config.yaml
n_layer: 11
n_head: 4
activation: "gelu"
norm: "layernorm"
norm_eps: 1e-06
attn_scale: 0.0884
bias: "none"
init_std_down: 0.00477
lr: 0.000366
schedule: "wsd"
decay_shape: "linear"
train_tokens: 734600000
MLP neurons of a small language model. Each row is named by its layer, matrix (up: input weights) and neuron, and shows model dimensions 170-340. Each number is 500 + 40 x the weight over its row's rms, rounded and kept within 0 to 999. Numbers have three digits each.
A block is one neuron, or neurons of one layer that tend to fire together. Before each block is what it responds to, as a language model described it from the Wikipedia text at the highest values.

Responds to: Determiner before counted noun
L8.up77:493499578481490484495532512488582497435509475565521459505532444556484458531443604516480471433489489469480554463488543515489591450474488527440526549507533553491512534461501458474432539431549513479571521561522481562466453525472478532513480472539533451551638519539517464493486533478502493523590532560479526383573504531558455532468592459517451517480458458455477535482510530453519430524513459462512474503467471514508478545536438503411495554573473432538475460484460551514469462488585510495467515514490503466501465522495
L8.up126:486494506478461573463526489494465518529443458515575494489472461549503473532429517491482496452562565463469491532547518510436501447516577500495496550413522572574444518534550494595509549460442502478480449461498456552543533482565539489535445468461460441502518497464518489482463513541535495469486574508452551531503564477400528550497486520619530478467511484465454478496467525529503562484485484478497492457536545533477481494528491478500554518520492514490547507470450512550521520543574512432531568545488396481539491457440
L8.up577:553431499457560492419485587482557539512498466444564496490497471494505529523458466510506511456533455463471484514552469578456556506491466561486478495451568448445530488483505540541505526517491468524432493556447487541539548432434566503499478535507534444477515405529524567546494433522570558518525511495480507446553516463532517494524511509476454495434465486394534509501466489399419523462515514475410496489498500491481424448458410467529484532519533513560492443470535426461437495528568534538482494580481469487455551442478
L8.up590:461460481525525493450460513477566498463505489634565501465630482490589529454445451469524547501508478487456489495538547592559523530533511590511532508487500559504512542528533471529476505537450479454517533491480458504492479543405516470515496558509510480536462487455531460498559514449474476494498508462469539465426529466473502500530538474576454529546501443514486496561435488484524540532487488445465461555426490547377536455415503476470516491479460539484475500508469433554520502464546513510542454517571504550483549461413
L8.up955:498428532571457489514508483467447464449435420475494527479531431526505451504516477478511528441499460386458486440517442473434570496501509554513590472511490614476542453511539435538506518498474517505558463544441461542456537504492538586460520514561467476501481480483531502455546453543532452527514462486465522499504564406552501607448555505538474475531484520563491488484501475541476518482501498498464426498459581531490438468526531521438495506536521510451532452430436508501473498572572448490501545469474478457527454485475
L8.up1115:409526490467490508496475539529458516499525455461482428605501446474504446494470558546523522422562460549519498509550492507464572467539493543538406458495525477498453522431536476454555523513528483550523526433481461444513481553501441482522552502516510476494470492508504495564570549573558413507457555480498440442492522422514523553502551479483479510542500424489488464490519478500453521505517573502441484469450542597517531430467517476399427551459452513486492471448483493556499524535496510445425504470487493466537473426582
L8.up1390:505459533537388506526481552458543426515581470493519477477478493538492479509523474492508398461481496490518467465516527472455525483628451517500520516495482512451466559465533490534447513510481467476584521534459453525475407473388465549512482562495519466535469520514521491471584464479544537514577506518528560432521459505572456581542554505515499516555530456468544564491507518450473483498544494409496480520404390472490424511492484451483562566481432491478495413513447539517482462486559457498484529531440492525614522532497
L8.up1848:484463576476425426496512590507527536470451465512533461502551542552551487490587505533566469489501553444487514534539543493411508490574510505515541517522541609543518485527415509483494476472470488471478437432568469553491559486423464523499512477492490517524442448437519507573471509504502514526475474466424571381531443513520461547510559506517416449543419528418478472500490507473469533502456446487509451522446453568453476503479464500448555483513482551527600478496456475551543532522543516488530524472494529547505519548551

Responds to: Section and row boundaries
L7.up771:504440494521466511543470561467509487457524500552491491498532526510479474509483462530512423435577481477466573529506526602454495489482454469504523474556513491484447436509459488471530478440495518497531521483425481524504410454441479486504442528470464507561517447557440512471494508516550432430535558491441507523494525455480478494532574566518455548485498461469520571426470402489545482524489500478494440487451502534468436525447475454494498467497537516462445484498472508451535587547539491502508613461522513447538496548500
L7.up1071:404559523544465579518448549472509470517502509508482505511532492515537506500511437474559429452552458491467502570455528502458495449491515484529490427492536508485462490398472465562496504431473575538556412445498435541485434451505477510503468595494492482625530482546474463496554564437487487504423513395469500453448512414454521569532511537546468532535498466498518502467478522521495478501476488484507503510553541483476496568478412516478461475479505522482475492457559519487465581509484522460491529528493515484520502460466

Responds to: Census and table boilerplate
L6.up312:510566480528460446558485514483445492521516555541543462503533450566561493452451513426501459477548491414508457506494551482398498489570499507466504463549486561532461411478529570487445538580525471481543537514556540489446445535605373490527446534494519512478528535510502498516443483420563490457512462506527539469499454481536546462498452464562491515500478484525541457509535532528575539537522530558518445473597498502485456479556499519489523468456502498551496454450473476508517472500526536518489462544524454448475463480525
L6.up894:487534554570495500532486573522492513486504483542507544558536497481522512458396508484529500565595492487547494495540490471509544513469461548595564505506496517567522499433524541501548443626497464404537535503474537500543496479529415565435453556499542514502499497478501503576459409474541503539480429543545437414484462448505509544553510547536494541430414478512602497560466421493472549531462487485533512535579541515503477489573506514498503449499408483543536535442471455519531562492532498572500474531486532554541453546482
L6.up918:456525538463524528418494486466497511514484501463535514531529501522477515458359531521521562529513470430569549522516433463502459535505463512528523436488521517562445488502470536500487470528498484542437534453516507486435460457557439547571436436518474527508543527492507478407446482466450430516489483547485542529501527503495521536492484470529539482517473511502505558505454527474479550548566456540505565467517504555490469527563495441460526470522498434482484525446419609472547455467516566641495447572514521604504478549561
L6.up2027:505542551523460461466431487516540487476492545543518484567523447488547465467468546410533453580524491534515470560540554476489510491504491511539498495514428598528516518481556481453495502533472547537490495463515468491489419499543535480467477469463475460553468549491489495514497491498431511497460499500528500504478453433450520537605483430574540561530485510471464441558482514583511557491578538473497563483544490497442464487499477526500522460475528490520471532478450459498522493527528563467578444468446497535454447515502

Responds to: Quantity number tokens
L7.up663:536468508427464508553450516489507525456545508481485510576479443506533504528494473475549471524489475503517518456500402531477563533573450517533544459466565543539485585461544528469477525522477531485497487473477504479489482517552442529509527509502543545498560491505503549546537493385505434500494503501488571438529460518471392542495462442597445490580492553532554470467514478557511517434496501454535475535410519492399556502548510498540507405499508498464521510485420480471504512477569470448529488545483546552515473540525
L7.up1227:532457508474480431585492551506479484497479571541503482564496500537461463475475520545502465528482568506587477499480456449545532524485567490570475449496480528498526544460526495487486509561477529536551506480516511527454556418492449529534494499507449446570538488566445498510493448368454420487512442493486507472508454527505412469616524522637406517501475472515480478436462501556457493462495546543568462413531484485423458532448496561541536510499514590501450467447531496494509521473498485522503483538579535468468512523530

Responds to: Before superlatives and ordinals
L7.up327:492491440475437521501494507422423504438564489528471512511505498508487482517473540529513458478520542485479458549484473508423544524472464447594548461476528481592468429516503468509534489469460471480551496508439522486517400517556490476516479453542488474517556494438435500585460567542552487521436450523513507474456492485434494524545521536521471544436539488514484542517451474435399522508495474439449514559441455518476510491455502519492510482496407573487535486461470519555517494503473492470542603506543505487503493502485
L7.up625:540402452572459466555410505465521551550461480538524536599532513506501500526477496515496456507513467486529495508496484504487502520508542564552490439524527573498599443461496488479522513526510476493645545527583513540500518509453476533532458452507529508502407463528486474584480425396513492533492470539409516563530475483480482584511449486523407545478444459492450503495458524478569519443545529482488489508543439503481481467461516470535442377464476553479555519484519490513573541440545505481532515524543454517493612518441

Responds to: Date components before year
L6.up323:565476382538470546542471557508488435467492514459525516485438489491505475505448527508499502465537474562515527511514460470530459479495518491450538441562507518512441494455503543499490508457520520475563495489521474505448519459430514473605570500547554475538489443423472489468522512480536471506506583513490476468481478589505464479499490540473509541522518445548591468471438443490483518543473463469472563415461553478500482401515562402482487517518493484483506464468481565451453528513496482523477496548520511484553443473487
L6.up454:558505491469480565526507515473466493488519521510494412547462564577501478533521421512523520496518531497584550545549441486581435534527541490481522445506605486491499521434536547454594464469534476483521497549533507550488508463393459583516523442526457479443577494491504493509513542515511513477525394502458485420501506546524539502414505478465551457510428482586484541500533424439436468504491520464478543553479492466527518500491490423450483510542475496500520502537501539464497473467542525514445506530452515526458499443442
L6.up503:515438591443465589516529522438515422445522530598523493497494525446505448507454422496507468514497469435480535545508557440544515506525509494517541500513482479521525532501546543484531515536514434527527505544421523514536500489493561563460487536481475447534499456554485488443510493417479550487495524515545519473507513527530482509518525452554468468447453490504557498467493483477481546484477509525444516424431442509427476441513482472521441473450485459481519461444502534467494511457554524496475501524547502449493446533566
L6.up2028:550485567488500463588471464465504469426466502496551503523460428491484476496478494504522492519457471540481552539531458457455476467516493553508489444479481510467537495462489522477556491461523458503604492542496524463530513462485504519501492402547517513504518493452555472477514575450478472493543510489440572518540536491483436440480503497530464509556488518455505575507506524480514521489524495448445584377483530533494513533507522496491535469537488443518468455520519500406477500432468578485425503467485502507523418465550

Responds to: Date-expecting positions
L7.up986:527451530486431480554434545490479458452538485503518446582457480543470474493480511487491531454490589543495486527563542502505493477535488463476484478512563520491540498435450514449467460444518455459526493486525556516484511524458510501513434501481593507538457497542496504491525462491541509495488495552473471586518484515499556529511476466475491508516579487391638521495456550491535536517479463450528521459436456442575476451504504445554476466502425501497515488505552498537508504555564445526461508468538466406520485521543
L7.up1925:570480604515463472564468547419546516519491540507564497537508502482488480457446458460506544465560513564478531532571451549541478431502510490486569528548473515460522465456460520489581541462521426509582463513496563501481514420419523526516434450523529451525453417451487443489453468443441553522553533506482449533504546525505509544466515494444520455534547511459552523403535485458518513521426471474501547425521491480494514473475513455524460504489522438491474474483490571474473468534508483520453492573579477515532465499530

Responds to: Subordinate clause subjects
L6.up709:531513534517446608484458482504524535527521583567444464451555500460515529473460561447502522465541479518565516468446464431442527577472513517462475493429605525530473414469481468496495473526461516475508485517540534470436437477514456471509501586495426514517554412457502519470513505495541463411495484509490574496487467492558507497526476507553527480456474542539481485461468470510541446506522502518498527409525511438531516558464443467462537551519479445498439487456458531466484521487470436505494483497567465518507472505552
L6.up1207:502403477509516570501516472438580467517547623417397421491548475512551518576472532500593551535516496499497514519563509478472554536469503544495481498554503495595513464494401476556491491515518450470579555554454518504511463501482465504528455500484479516503499459468457607567493486519481447532539507482468414508503499503565523547485537474457461543448514508537477446503497494553483529561512482492490489547512382467375492481506558468514548486516451512517475482462505504512490490535490459526545560453463513530429506505585
L6.up1488:430492527534472536536474526489496450518504539519464509592551477469485467499438571492517519527512464470583470586534563515496522538480509489530492474476540512493487508520478499484538485563497491478536413489530530429439456424503457480567466399534509522476529525505544519514456492515531491514498447453508491530450530458545582462496463512560499471485455514452472500571499441486523455485488583450475537465496437485446550548517426557497472457466560512542524468466461439394609536569527562517545456501476506524483428469509
L6.up2006:426409538501504471545467521495558457490482508489525488538385493470462476528465499468530492484563530509511526515606537511485587488567549564503513542513543558483471410461526527493506477536438505387536500487417504440442527449509439575549523502561488447498458576508532451531493474500526485505488460508520477416558497470559456431552505506486561469489495540481491458552440488446530498576513511504484493498434508466480492460524469487515496515504561519546485504501468443454492511584470489467500470521499504540537466514569

Responds to: Section heading start
L8.up97:500471572511454571550456515466515440514540475451523481499535493510475512516466455489495536428539460472465519510499462529466507545486505434451444527487500506498469482516525485518465527460568530411523477476434496458496472422502516521481548519459517493510520449502433565547523615487438539484607498422445548475424461433527492557514544554509500460478492535495498508414485413471516469514526485457404499542496537559492484484466495426441505418495514498460474448534477528472524568565578477450469534575473467466495517520405
L8.up114:453540525455490558535473480465513449447494535515549463529433477470471526535503469518528455340442467486475582606474527556492500505440527503491520429531530531547426571475480512501587445422514513512451522468468435495549429500476501453470524490553498522532501494504452536571517524469527497403617432523461543495514448505476453518548500570539479514467490529472553505480449490528535506470485476485485429494426485542436456498510518588412470406531504471527552553500542447490505463568495513485480513457484546512535461523557
L8.up285:480484516470494488559442522471532465488446517513505471522506511499497472498551512545532492432568477550499533588566511467532514507475418451520519508511554551506466460487559456491565589466559526377472513525460447525529489474494463511484523480451444495568525472507457472491544541479499453430519512463497592513422536468571510560548472528525517544481469514556534542459479486525574464531452443431534433466471480522547388517432455454479496491455501472447446500494449508448499539570524522466407547480478509517528523504513
L8.up1326:511449507511394534550448492546427537516507483506420439551448490527461503463506469522491461440511479502481575565512534583508561523451565476492454474579504504455506482442507536482530524445530490477566522463456469593557496426470443498555549523496488450486412500468418471557510519415567496500505448509453484533510521495457468501536541526549480532499482512529578557422514503528546416516473496488490520512437558505442403540535482390447450523515506528469490502495501518515522528591532528474513574470492486467544514527505
L8.up1560:513455568557481491543514540478497496487563458506468478575429529495519515491508506523521452439502472523524535517548477514463534516507462565550494493548583472506548504428447477515554563485476562527548476517515425576543513416539421452517497437492494516546465482448498541547491553487536533507516519486371605447458521461549443518588561537534461450468504536554504464474457430465573448581456527519508519514549497536503488492453430430412453565501470540464456480501524450408526545531480527477493527471549554469496506571469
L8.up1722:481460544411435502550472559525499502462525497545539423510449524495545501507503455457515620437536511456563539524539431466520492452532511516566483467578506501520530491468575498577516456523480536516517477472501452484478583471452512545454506469489492512539481527497430520557499461507547510478500473548462514451474449508497449540586510544541506580491466526551539496514475477444490442459408522478456448494492543538520479530453477526499434475500519476425527504418503484494545555547512470488457547461486476483518472512506
L8.up1838:483457440519424508491480492462562474477481517477519483553434539512492522550555494546484441466487480494444495532501498507518510485457528454593478488566485515457504536533470454537447498512534512514515492456522403533511505464519481557504496513527510569458432424485469484513540513385536527468509513460519540519491515429483469511563512495508512490505499524426465484400513518455579495522521525503486492437488498576453461510465479462472485475550531511432519510484439513493540475570576546490486592425523495456554453514497
L8.up1842:461502500508475553475529573513528525480507464523543488422506525484492443483519489499494469488490529499566479528539502549470511472517490521422480508511543562447413564450483487519516500466533474474552469462497469492452552489530434521454534539546477503570494554494441491484522525522564454552514464468480561450487469487585505506561445472555486451526477494483478507427543442585537468468558558523500450521477527553524384530436514478521488481549464496484478460487481475394476490577536498471435542483507509542499453493534

Responds to: Position before year
L8.up539:471479418557478498574495533511453533480472545558495535476491492494546503495497400573479528444589543475510446540520540508524525513508508481537520416540475500519445419404465430534508488504549497463526529532536583409479501435490439523523478502577419571469586502430492563544530544518466481534443483513484580548492449476553542497473486492544487483514594499499512536488474525400491475488463508476446481462521545455515471547509477495447529439463561543487565438515504530420528476467484490467463537503474510579575503440503
L8.up675:529451595481531497566413476465450421453493476447489501521462451491548519495459480481498496515479528577444500470552461505466454478496471434485524483505514473468521551479480476527558475478550504584540481546444531467509475502540495504493461404534514528514526520532461439458536507426471523521528554546553456488476495541582509558503477518510453467479503478453574541452506533487577498487464423493502529456489523456521423535450496424539467544484476431554483460508511502442488512532576458494430527487511500503519453469563
L8.up830:553524501576518571544472465479538505478546474461519451513465464459507513497455518480500470466568478539557535580537479477484499467485500490430540488577541495486465507483486549508487434496490552485519525502460448473477552555526453505587460457510504511527510428452484443513458550467509513501563499600452525562497533452534480496420498494500516528473504519479544515447525509524541516521501489440562576431503447525447501477416420479490499486598513475518583452513463525393495566518494539476480510528496564529453438579529
L8.up1099:504553525469520460530507513508455551507429510450463495554520466462541477513535461482503417487499510517446491527497558523475542531537428496481392465440418483478474575503477603450454440504522482462528490472507508543472481542590457507569457415520496539546509483503445460447561592477496442485552522603517487465499569497515538483459566483413486506526491481533529479505477474486626389483543495490442553584505458568581446473448494437499526425530498527518489552578484508481515471524488506494465493523522523565486485476520
L8.up1574:471472525535529439570512449441544435493474453508502491504503427526518537425489447535474557482530465477501507567543541462437506513489520503546556437526517510525465472469494542431475493536492470489483472463465557464473519529513473495482481458494494516506532560396508467487515576478502499514598550510510416479536477482548471495523441534549556543472491472510488560550478516510443491533509499529526551470549542508425479482524560521454560480489464505587467423461505426411547515531392479480457526524557458537494467505503
L8.up1709:508467461487529474514529454490487475480438454462514421537496476498552460525458405486505528473523495527539504564528447509512488487451455531430503436473583498544454500489474522462584514424440485459556479440473478453490568472546516477496444493534462462518500495502452489511527491512513512527568583510539503441467569512473496541456496543509555492477542476512447547462436504453403506507485518532443456527454468470489484501498482504489515552596523471545454442508534513503432460495528525504463583507498503517533505451483
L8.up1749:539513484430463532461530537458499569428505482538531516486495517556468523496480436515490476518542503506536477505578485529555519491517547479512491492427509493439480440474444442480568426515490456496535472616520536528532477464518416568534477537475511514526560496418510462522539508454525566472543480471510518411517469521490513444573505506515428533431492450509502563474507465419499543470452481510424463544509481445502486494503456501506544532463533524543477432469510573491618501558540395532496520478513507432492557477499
L8.up1911:434508560552468425585491522416522417469493541495583496536522473478518464590456474480488488529552512492533452536557528425536571538496529550524505499486492491558507443386458504438528523490485540463522455502540480431471512453508469537552478508510419489561574532410500454552527480462509503529511452498473529479498490468454558536531480476496462540508508523575495521521422465504516422529521501497480469510449485468507515499540529501472551438517556530498410467518399481487494523512496485574415471568512485471501533460523

Responds to: Negation in contractions
L7.up431:544502504488482598533512534430525468430498562547485446552564536525542532581498481523548464513572525523512533448532556489532546528577522486529550540512538466486476469504562579595505562459460521495514504499551494428417461486489475533467461535560475560517610500532504546506484494573549486547592473491480484456529452438478522556551519544511495495478547410489516423522552503535468507497486496475489479487510378459548479533495422495511536432536441483557502547515528518513463508459492531472423498558553504512517509495528
L7.up999:538507482524488496485526459545496479441562465482559492565590478476515529476442495523550511459523532469499487537464559511498519557512459554580500426433514495547499508566549533571432510498456546534475505500485478422471473438527478458486539485493561495494474479508499563547606438506599492473573467503438516434483465524512574534541596506485544530404551521492536446539480518501456542523544541425555463477569438481464593510451447511443485463462446558540565474443481528525496600465525496499505536441464520529477492572528

Responds to: Slot before a number
L8.up416:530553518498427495534453526504518413437515494520440509529493546465528500492510535459528492502459458450543571509550464538437515585488528523495500529477507496571486509486490531466468474523443578530566498486509482482535431456480513513463541451526486462510476488504487517526490502520509466460495507548460566475466481525473531506504512495506501561518484486498492503543442466446524480513479483418466537431490538524420502528499499482525500493517540469469532554499443542452564496445476406526502537479486510533488448487464
L8.up808:505476498512476452546428492502470439526466510523434480594532502470456452528421612467503480469505511441480502547515519513522424552422500522430471533444495463445465467476472516522556521537525456475518485498413565504504495429562485496474476506430533426556468558505503475437496523480482516521491539432564549529474494552471480596551453548529539551508547513550502555510469486474507503502594532468428503485505476528484499535498518499545534428496539441424472520477442542513555453524524421464425468524474526515500482476540
L8.up1281:479565452536465499500542478513539498457596557584434562484539472412497487482519516496484482553499528497583501509509507531523433509477481436499484499503441472484445538549451458508478508454416531491557519451453556536455435547476404461522462458532497460565478535512501572504441471534504497452511470485451482538477502470476466434555582553511513493532538493475508535501590423533458506514474503464510471482558479494461572478512479464495508457471537508555567493473484476478505473449504509543435538479410504456455524499543
L8.up1456:479528544529484524575508487509467461475454526507434512551465493519589469499471568492510423478488487477477492539560532510498465519511479517484479473479443496518483570480498472504447529535545484475502495497500544546409457532477473591543547482440456485630515571441576519534470463408520477484474480513490517559531468544521439560488486544457506562513483536431503447538511497475485474527586525456559487434473498493445547522507508455521554428461550457484527516483546566501569571456554454403476499513495457522516510561510
L8.up1614:465470454452557504500470545532490523457486595517453408525528478526527464460433464481521511569529429496482501525470482540495474535491468562524449536493462583527552410483526593456480550540503479485509542466512560532459475442480539495457547521477562447468494543510415535562559483475529533472508417490445444500457481460500513519524436493557465554462489546449448484468530508526519490476509567421497526491527529610403530506481544489462466483507556415429481462474461478526467516492539455498437442441473409454509505505520
L8.up1738:538516607542444496474454510463489535520541545550535533515608427504486538452484427512543446457484575490534531471515548510435440470552526524566514423468505488489437496517532492431504500416484522533500462576545565470454491520440523470460521465562509419553498474506415506482514421517530518528544458477494486453523460506518539460542510522465441517417446543481541462497523456419482515492459432500446423494533418529528514527488476510517535502518480597531465429485472536489479484552481506596434495473482433455477493519467
L8.up1766:515510554488489514528509449474538476452523546566462510501529421503533543521437471514504518447485539477450471563483496519482375473533455529533610464464504533567451532513422522534473533446521488478564501466503508488509498459484507397453483427522526406538479511463515470476452530463513548507465523441452483555541518509529449581486565514514378559526473418466513505566482482481427535546416478553531489503490484500443494463486479519472450485495452533531443506439488476572471478521486486552453492490479474525480490478446
L8.up2005:536456500555483525614511481471498495437492466521478454528547475533472483519462515470515488512486551554545469529475518561467545524487553551467504419483563504479433528493516541527485521499534491529522485524515489520475452491479456543521498481560520511566555511498528526453406442462541489575526422571493526514484598536477568456496479514556571496530476451508525462507519563533499440478502514506535475501484462464553563509472570473521545506490453495500534482511468485544456498507512549542483487490437469458499526482415

Responds to: Section heading opener
L6.up316:467506523592514518486487582458510516458510485517474528558550581562490515510482553541520448458525519535443555476476468514553500479514493498484521443501527516473441499538480563471539459508569538484519455407535437588560522419509458533521510474496517486586554458511437455482485477460611352442572487441472496538480509502522499526538469565486540478507461547473579447494473459556527513556426548471454514499434538492437414555505468473495523492467481520489454520497528550482515553536543568519513501522503506550505475529474
L6.up545:485459469571409536611488512515485442425547555530493481508498506473552475542449501487524451451548433482531471499580500525530519548474495538487466512533494501496471437461530589546503447525519507479494478461509488460423467537463520507515484503571545463470543481473484519475579459429499466470541443504466517504488529491569502510578520492564543524448460477464551500491456517500457564566485486422542527484482475468504486487504468517488490536487438618477541468476512481489530467529476396502468464510474489530495540484499
L6.up1628:490512507501403469552478528500532466525534595468460525519478540483519494531465431510505537501459493482427397457512469525472493488540471498510514510475604524444473509503481478482534510482516535463489487520492530518501455506488460468501452560500473601474510522446472602475526516410506451544551522487459542532407540484514494556580548492512466540533538515422503510416484439505514565557464471396512536552521515579495434474447454444448510485454529525420604498521590526461509573617514493466449497510528538528519520510499
L6.up1965:551441455518457495542474563459453433478502477502522526548450494449540475567503501381558492568505516474432551602506499516496511486524506478452532456565487493483562540428500474588455449448462505517545509469454535495542480464479518447505591529569516461568481470479537550511492489536500499508440471553491495445500530432459551463500469524555462561513509452467466454546552542478496535505465450488539465487505540409487530433510466539549497489533499512506555433497560467463482462430433496476444485493489533578572496436429

Responds to: Clause subjects and auxiliaries
L8.up601:527459462450511509487381494496483438474598546511498549544527534535559505482514508428490427497535446504503524524478512450482530596484473555464458463473493512442501520476548470500442501479499507581495504430459502479421438492534530480541506532548498570489522401474558510479524461492570442470518525553501447497506443431504542545477441466512513518485514449429389446530500482485556512422532453454537550516526467496487499533474461581521454491460525426508475581502452516460525526487588511456483419507518492531519452515465
L8.up859:518474533472461531500529505520466510537557552514508440477532517581544523563467467515572496512528523478509498484481524457528507540515503554500477502470546519492543509534417550526505471472535469472541516431395493540543490503481462508492511477489456472532512546491497504546455497482582479441584464494447532455477499466523550570563529509484423517460543564513544456487498483502482471525541461492458523466502434519486482520551536397521506512474484546516448512470470566486501466479515485475481504456457449492522481544476
L8.up999:499461521585514529473466462559512501459489520502503435494547590498549507463450559494524539495577534434475547504479459510513467577547467558508450525498571565497474465509436530479468482540498504460449482546451505487485577463533474532512499530522467486469495421513502442515495570501514482513592511521489524494449545424571480509563486449492483506458530600434526467489531406564505469518528518550460555526469539540438517525448468506570508483544537512508456511532488573530511524491527508481440436549526478465515491493514
L8.up1111:562490507505500485571524475544494509551504489531530482530467485517513524498502472512485498535554478516487448547485501440472522543510527522521465512421465498532467562434448523490529509478448487507542516482553489481553459538539452457520452480510479521475552434514507517506547536407448480521469516555465527562500573475509523438537495444592545521450564547510510537539513476507506556470565537404426496552546499495501491539513513504548491476495577462552468526470557451396557605554481504490511461524530466570510534461553
L8.up1192:508493532469507600499521585548498525554441503495520482539527465436498490464424501461558486507525502499566513527480517491452458576532519517542405471488462498544471449446498512557441520488522412513492568485450535507447524469523457568544435482571453482520458524544575506501485556486563463476501565507495474507490535478562518563581531488491514510482502476505505476483471427547536481532550565424492553493553416494516523559502486448460549492526501553584483533472466478487444537507578503520458436497526521535467518493540
L8.up1344:480516518430501541534447454517546521524510502467579506490528474502464470489537587432540446570494466528471499594515523464491517576523460478543501481477530494558477586557505559491510515458499498505531537449573492463500505500417484546496500489534501485490506442521569515485474475480552510462478522498491510502539556494541539559469482491488490544553489521389537471491447392490544452538516510494445485472476481538488488575528474491584432526495522512532460484486548444441466552523502556540494505438543510529474502523526
L8.up1421:515521443546511491557584538492561423507515429416509527507445467513513512498492420558535568439499525481453448478484533509385567540521484495493508495481483487511439545477477486487479468493477484585498478528536493568516489524487454461504446481519465515444487530463603570519534441446449537525577464510479502474536452504538439543424492534482478499543513495432555509491460465488512555493536564417464467501491474516513404525511573480491542502485519455517471482470499464454482463547538518465498505494562492515515515509504
L8.up1500:517459476438490495542491484494465526463526423517490465551481484500501467504491454500548555465552495525491485528513488469465524495518536459418513446486487466510500469440496460529544499515522524550513540520445486436429445497460487541482442411493462527454475508533568420448517541490494501472596455581551473572527550531565425529489466456485562422552566589487513494503496492521497500516555508413450447527529541550462458462476502497530575481482494524577546482480493559520456550575568551513571556521514528528500522441490